From a checkpoint of a small transformer trained on Wikipedia: MLP 256 SwiGLU, 147M tokens.
MLP neurons of a small language model. Each row is named by its layer, matrix (gate and up: input weights) and neuron, and shows model dimensions 32-159. Each number is 500 + 40 x the weight over its row's rms, rounded and kept within 0 to 999. Numbers have three digits each. A neuron's up and down rows have the sign that makes its largest values positive.
After each neuron's rows, "fires on" lists the tokens most often at its 100 highest values on Wikipedia text that the model never trained on.

L5.gate95:513498521501507471488538529538523532499536468503450457488483502491525440491530468519517538470529530490463507466481444529500417463491481506547502529540557501554524494481483473489492545413543551476509456439447493507475487514524478475505460431514496525578517596540534434530548494465537510483442424556511500435499513569542499423473490572465449439470593498461496508451575529476493484451586
L5.up95:504516483490457476502497425532550486505584484510486535474460495538510485519519468503564493479505495462521511504516464549494532545454519552518492526561565528521467558470496516436544494448481493483485473497484434439645474515483452483464525462499479454549531429472473542514470378482480510515482502473536496496419518539569497564502511498484553449443526498490576492465509601466512549470520
fires on: "ic", "i", "ili", " poss", " respons", "oc"

L5.gate129:451452525529462507502486493508487550494556511469459465455496455530485494582533602527399537559468481496536487503566492464597492470510453479499525521475520526508524529455535522511448466511517434472472583519523494462550544482475529559473486565488489482552431503544482562496519572504527537446407514515471581485469486444477543505488507483492489565452432483483436517539492467456517541461510
L5.up129:466485553479462547453445461508550529501431487570464523544464500471509478472512480419483474558537447486506492483514503448520453401526443445493487486519521499530488551520467497457566560488550481540479510443448547494530500543572424537538414540507614525482500503491489440531551450617469417528532430526457511528544522587497487523562437483486444526472470493522549525468507539471502525458507
fires on: " ass", " ex", " has", "es"

L5.gate141:453554519414501421538526444462444435500535505492498477509532513498579492466549543414542543502539499542438512474521491499482488552547522445486541486582472473590528471554524580461524480501412422502549439529462516478502547497562521485528471523488496498486533530506428514546522566424513499520455402514516494488477482519498435448595468515482494546542476494566485518455467495507460525484529
L5.up141:496486508466420541514435528545432423509561503442491494493494578524460501577551645510485518513474424486449490481476489446472512555558494559581516449467436498516549516489452492489476565516488434427457460523468481520506579512524525524526536469455490482458479538458445474501456442546461494552457461550479552502480577493486494532445537504509538548567504444487432506498459541494525560561519
fires on: "-", "ur", "st", "j", "-s", "d"

L4.gate23:472480464524457536552624546599509476532487493496540464486497465459514489492546509446509450467505474482520498533501474524533519445452492573582510513537473462529486481477462564559562534589506484436498470526547446486441511549501491534518544485495565452483544473511514446461500486530479519446449543493605569488496502488505467542499524528458485403579517490559510499531473479507502506511473
L4.up23:517552458508519539453523537532439540505483527438533471484416468468515552510549547522496527478521486463451400553522531541505526493466520527492491573547505497478470473449490557497446482461453480480505438493558500444528491637474477501492521443517531451502477519511532488526498526448511492529388495535537511459478531550523549497495548543464512455515460508461479538496519449387423525525536
fires on: " St", " st", "u", "r", " of St"

L5.gate189:467453573480550523528485511540450523513539570539534480540502521482421539452515511456476481510504589425532444491547434481493566525506490568473509465461486487455580526467532543528563537449472512506553592558512497521528546474504507531566522559473425497484438523467509521481477468544437434503541461434482512478471549468462447488519495466506501574469522457453513469486491516535521474481391
L5.up189:541524508495459544481498544450456489519496612488548497581438496502469531497460530490487496515505605495541425533499484532548534488429464518440465522505475493420568492514441577523457514498512489506483558492456516530575538538493484497457551498482457522460445518471488528586571462508456462541563490475406429482547533519445426535516550511461484555486503510534502540451492478551462453565459
fires on: " H", " played", " seasons", "é", " play"

L4.gate82:558447504537509408432562494487454494505540403503526493560500467528503464527473484468591509502485489409486459551535485553538506571529510524534512487450527463548486507501453511497461563538525483519418472510454437459596539496500501503541492453376540523493531449530495555474482466532521589507491532513504474558519557505503497534490475533480533546485502418533446522501485474528540462505451
L4.up82:517503500561460497530520505527472469548567576577505522440499509454544438473480469478452514624467606502540520562440505527620495448512458485450501498489506507493469534537417546553561516488555471479419506551513511419490519557502559454435540493513487467434498544529487487461569565434477524493491476509497487585462510522470534530604437536474494424439482529468472500526502485484517507444454
fires on: " Re", "b", " | Re", " Municip", " equ", " | Notes |"

L4.gate48:468500482472473463532477563469527438539519621565500516435554513460481480566503489464429427475451534476519444554421506478548528534513502535494473495471504491511487471506574512517598496473557438465465487511472562483472558539433521446535482519523495467491441513531461559488579519460515547478520493511511555522497477548545496564537474411450540497487492492456559496497477470500456517436564
L4.up48:496444519503502506510485513519481538476529560490508416495482479451474549550502493464463479542426465456498490566543470455501473498460510484547547423455503521499548622507538505462479564517603475461453532513477500468492551567458484479529521525551501546385460474428459508552499488488526510535526493462458520456539521541439505490528463420556501466520572464460609537519548516530473526470484
fires on: "===", " sign", "il", " After", " early ", " | Pts"

L5.gate241:480462508543474552537470502545579510481514463480448511495464492564513513511524518493508554414467476514538517532538473515473516450480557453530488485522470496556484535510421487580505444422450543482526499438540439519501546448574531496468468475522502517458391505501591493517503494516488549485520539491461446498530488523486481587610433462551477558477495479505529516434414537542486544457475
L5.up241:505508508525461502466483456546525518535511459529499447502593475483592522526468520499496423497461510491470386536503476535464468468532539548505509520541549459546514475545417500450453504439521449498552492501552567494500483544436519505552441477466524550512441494468495460547466498473457545491479444506415424474479429442447486538545504516523504560453573560517556538499548520536500552472466
fires on: " t"

L5.gate81:519519556500546497482512474462534526597482532553555518593501466486579502428553557512462422406593548490507468484479565432462455477480517464408513471495568447501473516524464498533448449518479510451486485468528445565445509488446511438528468481521510469521488540427493464478460480516552482506525516509473509523536528501513576474551523555488521448554448458518582504398487459508504490473514
L5.up81:520546540534497440544503625518592495464494524435576492518479485492496555435510450503483496492462409527479441517512448529455495550465485477516546533580500530506463483452471515476504464528571442520540515564481521468491504545508473547537499485500523539509516507541592538442535531522513466481554524504506567466449462547441437449551526483482505522478403467484498528478392489479542512519510
fires on: ", ", "1", " Gl", " gl"

L5.gate196:477487544553493540499508484447484477449543523517501528549498468568470500488518461464528477483488508417568466416559488583481509427517495445563517517493541508520488492403564555501593440426509504590504503551481447482554466496530465460496481476452493642480477450505528513446549492570479524524435477490504504453507510526497458481480452505516535532569442477527455494505478556394507525522520
L5.up196:521500536585526486520461525430510509501478520574537443541491463494523545548454507501409439435543526495478480553569526523464502436482377451471432531489510560498572521497458504426430432488555541496472524486528596526525486483558524561505569532487454555505475433494470475404549503517556551511467502517500486478532458476503457490466476425495542560472467486501499476507551545505498510429514
fires on: " ex", " n", " Ex", " inter", "x", "ex"

L4.gate90:575544543468458484492518436546464477533512516521539443558545533468522436427490552543535533470483518573448466539522553512474469449519448460505500506478518543486547547468520524473459495483467481448470474482506535552509484606513483456473450452575537542484471479473540513499485522560585495492548558478439503532457480518512529464453454483490542469475460495455524476488457560538433506602413
L4.up90:469537422554482501527540499482522562479435527486463472494453593457501556498519479548520465563548519436463485475571494444508498556458444502453434479530482501510479503438439465495501459500523428463513411531456521507533532439401486505514518486493509599520522574498521489530521554497521485483485511529517482388465611520535500458496466460522574463492549505495537508428476512439469448505504
fires on: "\n", "\n\n", " July ", " May ", " February ", " August "

L4.gate79:475494547505534450465485490420485497449505547514528522556548495565530474505483489580511518579526490464496452527431499570470522422533486510487460553478550498395521516473554490451509492470531547431531483529525516490497491548517496481470549435510566467532498440467461534484522433572482480571511510530455532470428428497444423389512519443484441498446475487508488501446552456551460525500561
L4.up79:473437470549492515561484528490418484456522503501446473462563490517502473402506466533493472563508588495493469544497480517451524426454447444498489514466435532448538534456501520550538518527485433489433485494555480481532531420525507518455468479494526489528505481515487576505469490532369526483555534511490496514511538539416541445443542557492509420545535440542461486487500426524464525534489
fires on: "w", "ij", "ov", "B", "be", "U"

L5.gate32:507527537483563447477549536519470492521471547500484492445511513497547487477473531555461451531441560541497572463524493505535507478451507545410460501525541492493512447394486510556548503532504461581550500390473540497497449438533486505456509505554434464451483486468522468529486548534537456536543461532455532522510435476536449576496564413585463577444527471504527551541494471560439494414532
L5.up32:492436405474522514405511430475499504510476435524552497482534519476469460483522588494497491494525467518453432482519512530566500577461521547450468454576463522459554461449517564618534539447489451493514440489520541546522463515486465486500503509504485509423455522495476477507535552500482450569495471543450533516538464481510478568505519505568496546411568533494484547459449484510484487481460
fires on: " Sh", "uk", "sh", "ush", "ich", "ann"

L5.gate144:464450576447502516545467554455430474493460537529544520517515528414546516499529536518465549455486454483502500539486499476474478496528460477523508415494528576489555506535580468526544531483488578575525487508507441525434494568483519525492477484478494473407464584450479588489528537534506483502457518456442537479501523557514545465481597518525554495493471442484511517519533535436470412522533
L5.up144:474375460470503550415528532468464464496534559428610469512501607462506510514432495458482487434459450528549485506463523489547494540493445518520496445497444537509496536507480451595470524446484406471554500562501458554458535466510525554515518505515477496499529535491443543461555550541429578558517502516450498480513515520486521518532509495492513540515527452453512507528471491434448506530512
fires on: "\n", "ic", "978", "39", "le", "0"

L4.gate25:531568548469493548541527528566510481491434495507505559502473534509492462550468536527531520384481521533514450448466512499455509472542471492453494470487567525513542513566464469580496476516490541511528464493480458505522512483465501503531487448512547519470497514521541463426451465481403503486482495524472525464528469410472498489539464497535453525449399471515512472484514573565507462512520
L4.up25:497494496461475453503471453470472480488506465524438506497422517474513509588540523520530566507484573529473439446505459478572514481510438494497479483524508569529473507438526484538394576439506504491436557470568416511490479525503560464482490444484542560468489534493506523472490526565429514505467453529471567511533496469495507467497490525548487524471523459587510451513521563523542439537546
fires on: "Ch", " | Ch", " ch", "- Ch", "ch"